MLP neurons of a small language model. Each row is named by its layer, matrix (up: input weights) and neuron, and shows model dimensions 48-143. Each number is 200 + 30 x the weight over its row's rms, rounded and kept within 0 to 999.
After each neuron's rows, "fires on" lists the tokens most often at its 100 highest values on Wikipedia text that the model never trained on.

L8.up153,211,204,197,169,263,232,176,190,193,209,222,234,215,186,238,148,245,183,207,214,181,170,276,186,196,215,179,185,192,198,157,225,229,187,167,161,230,154,172,203,184,178,224,207,183,235,236,182,227,233,189,213,272,175,144,180,178,257,201,204,197,178,208,183,201,222,220,167,184,225,179,220,231,170,155,208,214,226,205,161,171,194,183,293,231,183,149,200,183,173,173,231,237,168,196,199
fires on: " K", "K", "ik"

L3.up236,209,176,210,207,207,172,185,190,153,191,194,182,198,242,249,222,130,183,238,224,241,191,182,255,175,176,208,200,186,226,169,174,217,136,198,230,225,227,219,186,197,182,175,174,216,193,181,217,185,221,160,206,183,130,151,215,193,174,242,151,145,227,168,165,138,263,204,189,190,183,176,201,158,172,207,165,276,159,235,232,181,198,216,222,234,245,240,203,186,183,161,170,220,218,207,184
fires on: "|", "),", " |", " Website", ")."

L2.up520,243,234,187,206,198,151,217,185,146,180,202,213,206,197,256,246,173,223,178,152,229,146,166,223,170,174,155,249,207,152,214,157,241,258,224,139,214,231,169,192,193,219,168,173,195,182,217,272,191,234,183,128,179,182,212,219,214,195,151,229,201,171,184,180,213,153,202,164,243,250,254,225,203,199,223,232,211,208,230,182,192,209,177,210,171,226,232,197,161,289,202,152,173,223,181,180
fires on: "s", "ar", "am"

L9.up621,232,260,237,212,191,179,221,200,225,182,224,234,208,190,141,137,180,182,220,188,272,168,178,170,220,205,291,237,218,193,238,151,222,208,243,213,214,136,224,147,233,201,262,179,247,184,181,201,181,242,184,179,158,164,179,178,207,200,179,219,184,188,199,176,198,228,205,151,198,228,184,193,210,181,225,211,214,210,188,180,228,209,188,191,190,189,176,207,159,219,174,211,133,158,204,186
fires on: ".", "r", " States", " pro"

L5.up255,161,177,149,216,217,214,214,186,288,145,215,135,143,242,246,187,205,212,248,205,200,192,215,233,196,201,218,188,253,222,178,186,226,208,171,171,170,232,225,235,255,148,176,210,203,252,165,231,187,168,148,181,187,184,198,172,175,220,195,170,177,234,236,153,221,205,220,180,193,195,211,209,174,254,180,218,187,169,189,218,187,226,224,185,262,152,217,192,212,180,231,176,223,185,209,220
fires on: "ond", "est", "b", "it", "om", "ost"

L11.up114,210,160,204,241,123,183,235,206,208,221,180,277,202,151,218,267,183,173,212,228,184,169,214,191,167,208,201,231,216,205,222,201,213,226,242,147,143,203,181,172,175,214,170,221,184,144,220,187,158,187,181,198,247,175,137,197,191,215,203,185,216,188,176,171,189,234,169,219,154,245,218,204,218,223,194,197,215,131,180,193,208,259,227,199,206,186,197,218,156,197,225,200,202,227,188,217
fires on: " an", " b", "b", "2"

L3.up21,198,216,202,194,237,229,197,231,206,245,277,225,214,223,217,178,193,231,186,261,187,187,281,229,157,188,199,192,215,229,227,218,172,192,208,152,186,214,210,152,187,173,225,221,152,153,234,200,201,178,224,203,246,189,157,190,154,178,180,229,171,219,179,188,257,206,211,195,198,230,209,184,178,179,189,215,194,151,178,134,265,198,231,182,183,185,213,157,218,188,260,183,181,202,220,177
fires on: "ly", "ak", "0", "op", "arn", "en"

L5.up175,220,205,150,224,231,172,194,116,231,186,197,225,196,221,232,184,138,133,183,176,204,228,222,218,244,196,209,220,217,229,161,214,165,167,216,246,210,182,188,145,205,181,205,181,238,237,164,201,169,187,206,178,217,210,203,137,229,134,165,193,174,260,205,215,171,208,180,240,197,100,243,195,191,187,229,184,227,190,188,187,215,173,263,193,214,198,242,208,226,212,199,201,242,204,237,284
fires on: "a", "o", "os", "6", "ra", "ena"

L5.up50,178,199,180,179,178,195,184,239,206,176,246,174,273,179,233,191,186,190,217,206,172,214,195,204,253,194,193,124,207,230,185,199,210,202,192,220,227,221,172,165,206,232,211,244,228,143,196,184,189,244,213,223,221,185,179,214,183,246,229,191,248,130,221,233,215,177,202,211,165,190,195,163,252,192,217,163,214,243,183,204,169,194,206,207,180,280,208,247,212,284,143,179,211,194,184,202
fires on: "-", "y", "ter", "own", "al", "am"

L6.up460,190,237,168,173,258,246,191,168,225,198,197,218,203,248,206,141,224,241,192,194,209,167,243,226,182,194,215,200,247,184,228,175,181,171,163,139,165,235,188,225,207,139,202,177,213,268,190,212,225,270,197,233,185,208,218,175,194,218,147,192,205,200,161,154,194,178,215,228,179,218,163,239,199,231,220,201,199,125,148,206,220,274,149,213,208,192,199,216,206,170,155,183,139,193,218,230
fires on: " of", "S", "ic", " S", "ap"

L2.up616,186,237,178,234,227,202,194,212,225,91,226,178,182,158,211,177,198,212,180,190,237,213,195,267,224,156,159,222,214,224,161,189,213,228,169,203,175,202,244,190,234,159,213,162,203,140,197,201,157,188,185,200,224,193,165,190,197,245,175,208,168,173,173,207,212,144,221,194,253,210,236,165,215,175,180,189,200,229,247,177,254,234,193,220,199,174,205,225,147,193,247,186,175,182,201,229
fires on: "ult", "ont", "ort", "===", "ord", "on"

L6.up44,190,216,181,238,151,152,181,183,223,180,217,210,253,153,214,242,176,217,185,213,206,173,188,193,206,175,180,218,136,158,182,237,251,153,202,211,243,206,141,191,216,194,203,199,205,217,168,227,210,156,218,214,274,142,215,201,188,248,192,149,152,198,193,242,216,211,242,221,205,200,226,153,216,214,179,185,234,208,178,171,201,215,207,187,174,232,163,236,194,247,197,169,256,197,173,203
fires on: "-", "1", "am", "er", "ation"

L9.up345,206,230,190,225,252,226,188,213,229,159,211,244,258,218,210,215,187,192,202,223,194,209,201,209,230,181,190,254,175,189,194,195,171,150,175,198,204,196,174,245,158,213,219,171,230,209,210,170,233,232,189,212,183,216,193,106,228,202,171,180,189,175,231,155,197,240,161,180,218,189,133,188,179,213,241,229,189,224,154,136,202,233,234,182,204,146,207,184,180,212,220,166,176,246,239,233
fires on: " W", " w", " des"

L9.up308,208,184,177,242,185,199,254,224,187,191,237,244,220,210,178,157,241,198,186,227,203,198,231,223,178,241,207,229,214,214,212,207,269,202,231,190,192,232,209,151,156,189,227,189,171,164,197,199,213,195,161,134,230,192,200,225,192,267,210,254,173,189,284,141,236,229,177,182,255,192,190,150,205,189,182,181,196,213,206,196,175,191,211,245,223,177,160,160,154,189,191,195,203,190,212,196
fires on: "ir", "ap", "ak", "ik", "k", " fe"

L3.up46,187,193,145,180,224,200,189,196,219,212,184,201,231,281,191,209,218,199,186,175,191,167,238,220,219,195,210,198,196,160,245,158,194,205,135,210,207,185,186,201,220,208,218,193,188,250,158,182,251,231,200,172,128,161,207,194,167,226,234,219,174,142,208,189,220,212,156,224,201,279,193,169,230,181,217,168,168,216,259,170,188,249,183,201,205,115,213,203,184,163,211,261,191,206,175,216
fires on: " of", "9", "c", "m", "7"

L9.up623,235,207,134,181,209,216,188,195,230,237,156,229,239,194,163,175,179,148,206,205,189,205,234,198,171,167,211,221,202,183,230,202,194,155,168,241,214,187,188,215,172,259,215,203,173,199,199,195,183,214,140,238,237,151,206,159,230,205,168,215,142,212,136,204,238,218,158,194,209,230,179,210,189,192,211,241,210,200,197,179,188,198,199,201,191,189,218,193,280,260,179,163,235,167,243,228
fires on: " M", " W", ",", "m", "re", " B"

L11.up560,236,198,209,191,199,221,219,220,234,206,192,260,206,208,224,190,206,211,286,205,203,196,245,180,225,180,188,183,280,215,199,192,207,226,229,187,159,193,201,167,217,246,213,184,143,213,125,207,168,246,162,206,219,211,174,198,191,188,265,191,173,182,203,192,230,176,190,239,267,187,218,166,192,196,178,243,224,176,261,135,155,174,187,251,194,226,219,207,216,149,140,126,201,184,215,172
fires on: "o", " Be", "e", " K", " k", "k"

L5.up617,193,199,218,237,191,177,193,151,198,200,268,199,155,225,174,133,188,215,201,210,205,223,195,180,175,239,189,240,212,235,214,268,178,236,181,153,201,205,150,209,250,178,166,173,184,243,146,226,173,272,231,237,184,222,191,174,206,195,223,185,179,217,149,217,269,189,198,192,211,202,206,194,207,242,212,187,200,240,184,204,130,194,181,189,165,226,256,209,202,229,193,196,113,221,169,186
fires on: ".", "es", " Year", " year", " same"

L3.up555,176,202,176,206,245,166,213,186,206,200,195,215,241,217,199,219,186,205,226,196,190,233,156,195,185,216,204,197,186,184,170,234,241,167,196,204,179,127,183,233,153,222,171,109,222,195,243,208,232,230,188,245,134,194,187,217,154,202,186,205,165,173,194,235,178,230,214,235,208,270,203,171,167,260,188,182,216,185,166,197,191,182,206,246,222,233,206,164,178,216,261,204,183,159,197,185
fires on: "ac", "h", "ap", "re", "ron"

L9.up466,243,212,196,175,190,168,199,192,213,142,208,238,208,187,184,276,267,197,208,215,206,175,182,190,214,165,210,239,201,240,227,209,222,211,207,187,177,239,171,200,194,164,172,194,194,178,180,224,241,164,170,192,172,149,215,184,217,165,212,209,236,212,245,146,200,176,199,171,219,172,175,176,220,278,223,185,238,174,240,174,205,213,160,138,138,236,190,194,179,239,225,228,188,298,202,169
fires on: " ", " ft", "%", " of", " |", "s"

L2.up245,170,205,205,232,188,175,154,157,223,206,216,213,231,216,227,210,204,220,170,215,217,229,236,243,229,218,156,225,281,228,244,219,190,240,196,196,184,247,231,217,217,206,213,261,211,197,201,176,192,213,129,249,222,216,181,184,158,210,216,159,196,185,187,187,273,217,239,203,196,168,220,199,196,182,217,203,153,221,211,212,220,214,195,192,185,210,219,157,228,193,181,206,200,264,178,174
fires on: "al", "on", "om", "im", "ool"

L11.up412,181,204,150,204,207,167,158,266,182,257,179,218,218,223,159,187,220,155,202,220,232,113,184,209,212,191,203,240,211,180,186,204,168,212,193,214,182,197,214,223,186,203,144,206,228,203,215,197,202,168,225,182,204,184,209,151,149,189,204,166,175,213,186,206,198,190,182,283,159,159,224,123,203,135,163,201,189,165,253,210,213,188,194,132,174,202,234,197,185,226,240,182,229,167,253,182
fires on: " Al", " M", " P", " S", " V"

L11.up495,201,185,144,198,191,187,195,214,151,187,209,203,183,196,208,220,153,179,200,178,231,175,219,193,216,181,165,248,212,171,167,195,234,229,142,230,210,223,156,190,193,214,186,174,125,221,176,185,220,220,174,197,223,227,179,233,233,134,232,231,166,189,198,204,206,210,235,287,213,208,202,149,218,223,276,199,179,194,222,142,238,220,160,211,208,255,240,213,206,224,124,188,224,183,182,158
fires on: " f", " w", " K", "ik", " k"

L9.up0,174,183,191,210,162,221,297,185,244,238,202,212,191,202,176,206,226,194,232,194,187,132,214,230,196,213,265,209,130,209,177,113,193,174,187,217,135,222,140,193,194,220,179,254,171,196,225,180,161,191,163,182,200,182,243,153,184,225,221,225,173,179,188,186,170,218,216,228,215,236,190,199,224,236,202,250,191,210,194,170,234,230,250,166,195,232,214,138,152,233,199,190,246,209,180,144
fires on: " b", " ro", " p", "b", "."

L11.up506,205,241,172,223,183,223,207,188,240,165,220,207,212,204,228,197,137,221,200,222,189,168,201,230,186,198,216,216,185,171,164,185,220,167,183,160,223,188,234,198,179,174,159,192,181,227,173,223,214,248,174,178,264,173,189,188,198,235,159,255,151,147,158,174,169,233,204,134,167,241,184,269,189,197,168,251,256,200,245,206,177,204,194,207,264,180,230,143,180,264,182,203,177,255,234,175
fires on: " |", "-", "|", "D"

L6.up67,204,209,229,231,173,226,222,153,222,276,175,240,123,243,224,206,219,209,167,198,194,155,279,246,228,247,152,237,176,183,177,169,210,188,201,209,179,207,181,222,189,177,219,198,246,207,193,161,208,208,203,203,170,232,176,194,167,194,141,166,148,214,249,173,238,202,168,213,154,150,213,223,193,205,150,220,268,185,202,205,231,237,196,212,180,182,190,257,158,205,218,185,164,228,153,223
fires on: "is", "as", " his", "ur", " her", "iz"

L3.up159,224,230,176,192,192,294,187,184,175,192,213,239,195,195,204,123,221,212,199,241,171,174,183,190,200,176,208,193,230,183,261,190,195,194,190,202,185,175,168,306,319,237,217,187,199,210,176,188,172,167,210,139,177,179,159,189,184,188,189,169,207,226,185,216,195,171,216,225,210,215,195,187,203,228,193,192,155,193,163,212,197,192,158,191,225,159,219,209,219,212,177,172,148,149,212,209
fires on: "\"", " this", " of", " each", "ts", "ases"

L11.up255,231,189,245,245,224,128,258,200,213,219,179,267,247,174,182,188,222,236,219,128,195,232,239,212,174,165,206,207,204,154,243,199,226,235,261,227,196,175,205,153,150,204,213,204,215,221,157,209,200,189,236,248,211,153,156,205,116,203,183,207,192,253,185,247,247,150,195,212,218,205,147,208,226,208,189,161,183,149,196,213,151,208,183,201,211,176,241,179,191,205,224,250,175,218,224,160
fires on: " St", "St", ".", "ig", " est"

L3.up20,201,188,204,225,180,192,108,128,202,171,211,246,176,208,227,249,238,159,185,156,183,250,203,174,190,235,175,227,216,197,185,163,202,216,200,211,187,269,195,188,231,251,205,250,223,179,229,212,153,233,213,195,214,177,193,191,219,152,147,171,225,201,185,257,220,187,225,184,192,199,217,198,224,206,176,246,217,182,182,176,169,199,195,217,253,177,246,206,154,249,230,168,188,257,176,215
fires on: "od", "id", "ar", "ri", "l", "ran"

L2.up256,201,184,210,157,279,239,234,174,228,199,225,229,184,195,245,177,167,192,217,208,188,210,217,222,208,187,142,202,232,231,184,239,183,179,203,215,221,171,202,190,186,172,172,190,209,190,220,164,191,187,259,187,213,193,219,221,206,168,183,280,178,221,183,203,151,218,193,152,260,220,200,205,222,239,209,233,147,192,225,198,216,178,192,167,239,200,231,182,172,164,250,164,203,139,209,174
fires on: "ly", "en", "ed", "on", "ely"

L6.up618,268,203,218,187,259,188,194,206,258,189,208,270,197,223,213,216,158,200,141,205,247,186,170,212,206,229,173,161,202,234,191,192,249,196,157,171,248,233,210,227,169,209,163,182,198,174,199,195,224,234,169,177,183,191,103,193,162,180,170,204,181,224,201,185,162,227,192,218,222,242,196,165,253,191,151,172,223,207,186,200,186,198,214,237,217,184,212,227,148,227,215,171,217,134,235,158
fires on: "h", "n", "re", "0", "he", "ri"

L11.up409,196,219,131,168,196,208,183,220,235,171,210,206,182,223,203,179,201,184,220,237,172,173,222,199,165,187,191,200,202,195,171,200,211,160,208,182,228,250,193,205,187,263,256,229,206,236,208,190,239,209,151,246,202,186,163,147,112,215,218,184,174,172,193,193,235,201,227,249,177,215,170,167,153,208,216,225,216,189,192,158,240,200,217,235,247,217,208,240,210,181,197,133,243,151,191,241
fires on: " V", " W", " ", " K", " tw", " v"

L8.up254,270,194,171,250,221,224,210,236,197,219,188,212,187,194,198,173,221,164,199,197,191,176,204,160,179,185,200,242,185,154,204,164,204,205,176,193,182,216,240,264,229,191,241,132,165,168,245,189,211,120,189,243,222,170,204,265,180,234,140,160,172,174,189,215,220,245,193,246,249,159,185,193,220,207,196,166,247,157,199,213,205,125,224,208,223,225,213,234,144,249,231,155,198,186,199,184
fires on: ".", "\n", " Ol", "r", " |"

L8.up245,215,168,173,190,171,220,197,206,213,202,197,186,190,211,179,232,274,148,232,268,238,143,215,243,240,193,230,178,159,168,209,170,134,201,207,226,174,235,196,144,227,156,167,226,235,216,216,229,255,128,218,211,179,161,159,247,267,245,202,207,202,184,188,194,238,263,223,152,182,222,189,254,223,196,188,168,222,169,172,182,210,174,208,196,172,176,200,174,211,221,196,161,214,222,221,187
fires on: " B", " Ad", "ia", "c", "al", "é"

L2.up574,146,167,152,253,239,226,190,234,217,224,214,207,171,209,218,198,216,185,184,188,168,196,206,162,192,265,201,156,178,269,193,264,198,211,179,177,197,228,200,180,212,165,202,205,255,182,228,220,220,176,218,178,186,180,259,87,229,228,152,186,255,248,243,204,171,273,240,230,219,234,237,155,218,216,234,215,203,244,199,199,233,218,212,178,167,216,216,153,216,258,214,134,180,209,226,235
fires on: "°", " La", "ild", " conc", "ine", "a"

L2.up635,247,245,201,193,235,191,215,165,282,209,211,225,172,227,242,151,191,167,256,183,197,121,188,220,223,192,231,207,251,127,213,183,205,173,218,196,227,188,165,235,182,148,229,161,225,191,189,219,202,197,204,167,197,186,165,173,188,147,224,253,222,192,211,185,257,197,183,220,215,132,229,203,230,224,218,185,222,175,257,186,180,197,213,185,188,182,194,197,212,175,170,199,198,181,148,246
fires on: "e", "o", "s", "ra", "as", "is"

L9.up98,173,212,242,169,236,189,214,258,246,172,187,177,230,205,175,216,220,171,153,218,212,233,178,235,214,191,186,220,197,169,147,243,169,197,136,198,265,247,175,232,175,201,176,187,226,216,186,171,197,218,142,181,218,240,172,201,175,212,210,176,268,217,204,192,215,190,199,188,196,221,177,163,213,161,198,209,213,232,110,144,169,189,222,248,192,187,206,214,235,176,140,159,200,173,240,216
fires on: " was", " V", " former", " first", " only", " K"

L3.up632,191,216,204,193,246,177,200,204,187,176,165,200,220,199,232,185,138,178,254,144,197,222,197,189,248,160,193,216,204,273,216,153,179,189,160,258,225,221,199,180,253,180,196,221,261,159,242,173,237,240,159,208,212,199,243,155,212,206,206,164,206,213,178,184,231,158,235,133,202,200,177,185,182,188,163,204,204,185,204,166,227,222,176,248,221,244,200,220,210,176,182,169,161,192,204,200
fires on: " |", ")", "}"

L5.up65,243,219,162,196,205,211,182,265,191,147,218,258,159,213,164,231,197,224,252,151,225,233,236,227,240,225,206,259,215,199,181,212,257,197,186,221,178,206,177,234,137,204,191,181,210,166,196,218,215,199,177,185,220,204,225,159,165,184,168,194,210,222,184,233,215,192,191,169,250,168,220,204,218,219,210,222,217,194,165,141,210,237,195,169,227,189,217,156,185,136,204,165,141,230,180,175
fires on: " (", "-"

L3.up600,189,233,190,205,137,133,202,183,141,232,219,213,213,223,208,243,179,189,212,192,216,194,211,208,201,184,165,173,197,202,173,172,223,189,236,215,219,205,220,212,209,195,161,257,195,189,218,188,197,168,172,170,215,241,222,198,171,205,216,176,207,243,171,217,203,175,180,201,267,251,212,199,218,192,257,220,224,221,182,164,150,169,206,248,194,227,218,206,211,283,225,162,202,209,188,162
fires on: "am", "th", "ath", "b"

L5.up17,212,274,215,161,164,211,203,177,227,205,180,185,154,196,212,174,170,204,230,195,260,176,224,212,161,191,220,197,183,177,158,180,189,172,226,204,216,235,219,254,206,178,168,200,183,202,180,196,238,237,166,160,195,174,166,232,192,176,187,198,144,248,248,171,192,195,225,228,223,158,157,206,237,237,216,221,207,166,254,189,176,253,215,188,207,209,210,274,151,177,199,204,176,180,248,221
fires on: "ur", "is", "t", "f", "gh", "b"

L6.up59,194,182,185,185,255,240,220,220,213,234,188,204,185,226,212,122,252,208,228,239,226,221,186,189,182,199,226,241,198,176,225,165,195,168,141,174,204,192,221,226,194,198,185,200,186,211,208,157,208,199,223,243,187,212,207,192,202,158,163,199,202,172,180,166,143,156,190,159,213,189,144,201,180,185,193,206,174,197,182,162,159,230,160,184,187,140,225,188,227,164,197,260,239,226,223,183
fires on: " of", " a", ":", "ed", "ic"

L8.up436,200,200,189,233,236,132,209,223,140,182,242,248,164,252,174,142,169,196,172,207,191,198,187,176,249,187,231,171,210,200,204,264,137,218,157,199,178,178,184,207,218,202,187,208,269,172,173,150,202,155,183,176,205,168,215,190,244,251,206,151,196,235,250,190,203,280,209,224,250,160,235,173,200,196,170,224,249,154,204,190,151,182,237,208,172,220,229,220,187,238,165,184,218,240,219,175
fires on: "a", "i", "o", " La", " Ma"

L8.up302,198,188,193,251,165,221,166,210,252,235,217,189,195,161,173,200,192,220,136,251,197,160,240,196,192,177,170,182,236,205,228,163,250,182,169,234,197,149,197,201,207,238,244,208,206,217,167,199,200,197,205,242,195,183,180,222,204,209,185,247,227,196,167,129,143,216,218,208,156,218,209,212,187,233,129,199,219,198,183,181,209,175,175,215,207,213,206,189,189,185,186,153,236,229,142,186
fires on: "g", "G", "el", "ch", "ond", "qu"

L5.up309,186,224,205,217,245,153,172,151,232,204,200,185,175,198,184,169,190,213,215,153,197,217,163,218,240,215,174,239,159,184,173,244,194,161,179,183,191,251,163,180,224,190,163,207,228,200,178,213,244,138,249,165,184,207,153,170,223,194,214,200,194,226,160,178,252,171,223,206,172,263,241,195,148,241,272,221,238,196,200,207,196,214,172,189,210,201,232,189,174,222,222,138,231,177,179,213
fires on: "ic", "is", "anc", "uc"

L11.up144,237,130,191,225,142,147,215,162,210,223,211,210,181,183,179,218,186,199,253,192,172,166,275,194,191,210,200,222,188,216,220,145,212,152,186,192,151,195,228,182,230,231,232,232,225,195,195,274,212,215,163,230,224,186,179,200,174,184,229,204,207,154,168,174,190,198,217,195,236,230,227,262,267,220,208,181,182,204,130,195,256,206,224,200,213,177,220,196,162,278,226,210,211,214,194,223
fires on: " b", "b", "B", " B"

L9.up626,253,146,235,222,159,167,179,252,201,185,200,187,192,221,172,171,213,202,183,225,191,188,184,199,283,209,202,182,166,160,216,247,212,159,185,183,186,198,214,187,213,168,218,164,237,197,172,215,193,184,194,185,221,183,134,218,162,167,148,172,248,242,185,262,234,193,206,196,190,206,193,153,241,164,266,245,229,216,182,178,161,162,173,274,175,207,208,175,185,182,180,169,202,227,145,204
fires on: " as", " is", " former", " was", " young"

L2.up241,199,212,214,191,279,180,175,173,202,219,211,201,166,226,196,171,192,197,239,204,191,255,198,175,231,184,212,242,167,210,194,231,219,197,183,181,173,166,221,162,197,193,230,180,202,151,232,169,192,172,207,238,196,173,200,200,192,266,177,177,226,193,161,239,226,184,182,233,195,149,209,187,177,222,169,191,204,214,227,126,169,211,223,166,249,203,163,185,211,186,185,210,173,245,175,216
fires on: "-", "ver", "a"

L11.up110,221,196,164,246,211,245,207,204,206,136,175,202,195,189,172,240,227,171,209,177,179,226,224,179,247,223,244,211,152,189,154,236,223,177,156,220,194,184,167,198,136,231,229,214,187,166,226,152,170,197,240,241,179,218,185,193,183,195,212,208,212,247,164,204,235,206,182,230,207,197,197,196,227,214,192,203,185,241,228,120,203,250,195,228,247,270,178,248,184,216,135,210,147,218,162,179
fires on: "-", "id", " to"

L8.up328,175,143,161,207,174,253,211,215,176,165,205,200,178,221,200,163,197,179,238,240,224,231,229,115,235,222,233,207,180,182,174,217,215,182,188,251,259,162,209,192,198,204,187,185,227,191,192,154,181,223,224,214,212,169,186,169,206,206,169,237,208,181,189,255,223,187,213,220,209,247,147,193,218,240,192,211,246,187,222,236,178,202,196,198,197,233,228,212,229,244,179,144,169,188,167,194
fires on: "-", " and", ","

L5.up102,184,244,214,213,248,131,226,165,160,182,170,210,161,216,220,190,198,117,192,203,184,216,198,184,190,211,152,185,196,153,214,186,179,165,187,154,170,200,176,194,173,221,150,220,168,217,253,214,209,224,228,236,214,173,190,225,175,169,199,249,179,188,188,205,239,223,171,210,211,241,231,250,223,242,270,221,201,207,199,177,212,223,196,297,178,171,224,151,199,236,156,154,216,235,241,227
fires on: "on", " of", "ar", "at"

L9.up296,189,258,211,264,176,263,230,208,213,185,212,239,217,232,190,197,213,197,221,217,244,225,199,135,247,195,179,209,172,218,157,205,204,239,173,234,200,131,191,206,185,214,181,183,221,201,159,180,237,181,246,178,176,222,187,145,208,237,240,221,232,176,192,192,191,218,190,235,164,204,159,183,155,194,198,190,250,169,132,205,223,211,234,210,224,153,231,212,192,218,188,221,155,234,209,247
fires on: "-", " de", " and", " des", " e", " &"

L5.up404,175,186,211,197,208,180,163,185,254,130,165,199,213,206,197,194,238,240,183,236,250,235,223,165,207,190,236,168,213,181,217,192,188,167,214,267,205,192,202,172,232,210,231,193,211,180,152,204,258,191,192,232,239,194,190,194,183,131,173,223,201,258,216,223,167,199,193,233,215,248,211,155,231,154,192,201,230,247,201,164,215,234,193,183,253,233,189,192,173,209,230,164,225,135,203,245
fires on: "re", "res", "ons", "e", "E", " res"

L6.up91,256,197,242,182,229,196,211,176,175,180,138,192,141,198,207,203,176,209,190,182,222,229,212,152,202,157,178,277,236,181,229,188,172,198,179,227,177,244,178,167,202,174,173,211,241,207,203,164,233,214,199,216,224,196,138,214,196,124,244,143,220,194,226,164,188,203,226,180,170,178,221,251,188,197,161,249,243,184,224,117,198,196,156,231,233,165,226,151,216,235,213,177,194,160,234,187
fires on: "ia", "0", " |", ";", " Spain", "7"

L2.up541,145,153,238,167,232,226,248,159,217,158,220,202,232,219,240,207,274,207,226,232,205,220,226,176,218,221,207,201,181,219,174,233,166,181,214,154,192,149,172,147,226,200,182,204,200,213,224,203,197,150,168,245,211,271,172,215,187,111,197,204,165,220,237,221,202,206,124,161,185,209,214,215,195,176,204,175,162,204,180,135,218,217,172,205,194,265,176,226,192,220,232,234,212,166,163,235
fires on: "le", "ing", " as", "res", "as", "e"

L2.up103,204,157,232,235,231,163,181,221,203,156,215,209,251,166,207,191,159,166,161,181,199,209,173,164,159,182,203,211,250,165,268,156,216,205,236,211,199,191,213,219,197,173,162,155,208,223,235,173,228,225,177,235,214,212,209,223,183,200,217,181,249,170,191,186,218,196,171,234,214,251,187,232,234,193,192,159,190,182,248,212,165,207,187,183,164,229,232,169,157,188,210,169,219,208,234,147
fires on: "on", ".", "St", "ie", "ri"

L3.up73,198,184,267,228,216,251,164,170,258,175,217,152,214,175,191,207,239,153,216,172,206,242,204,148,234,197,170,243,233,192,231,187,179,221,215,164,213,183,193,171,185,192,153,203,190,170,218,225,183,213,206,196,176,196,229,224,207,182,238,196,174,166,211,150,166,230,229,172,240,234,272,203,221,225,180,194,215,230,182,249,159,191,162,133,202,210,207,240,256,179,215,157,162,209,188,178
fires on: "one", "ile", "ier", "ine", "ers", "ography"

L5.up558,197,180,231,182,185,173,229,257,260,201,193,209,165,192,172,189,154,157,181,145,166,217,204,216,214,186,200,282,209,151,232,165,206,188,191,183,220,207,196,194,204,159,208,181,158,255,272,176,216,217,194,222,202,197,166,177,154,220,177,221,201,146,184,223,217,228,169,227,232,212,213,207,197,158,172,172,233,225,212,208,191,198,238,231,240,219,187,194,176,228,188,184,162,172,219,196
fires on: "'", "ag", "ated", "ol", "r", "."

L2.up205,212,226,206,186,221,190,222,220,232,143,227,230,151,214,222,186,199,180,240,194,160,229,182,193,217,174,173,203,214,193,257,141,157,206,201,169,203,200,208,289,217,222,204,208,233,153,200,239,192,219,201,186,210,172,238,149,140,226,182,212,202,143,194,156,196,203,178,166,210,218,216,235,234,236,219,165,173,184,185,236,163,199,159,188,258,255,184,292,195,238,195,192,162,193,188,213
fires on: "\"", " of", "ow", "to", "ine"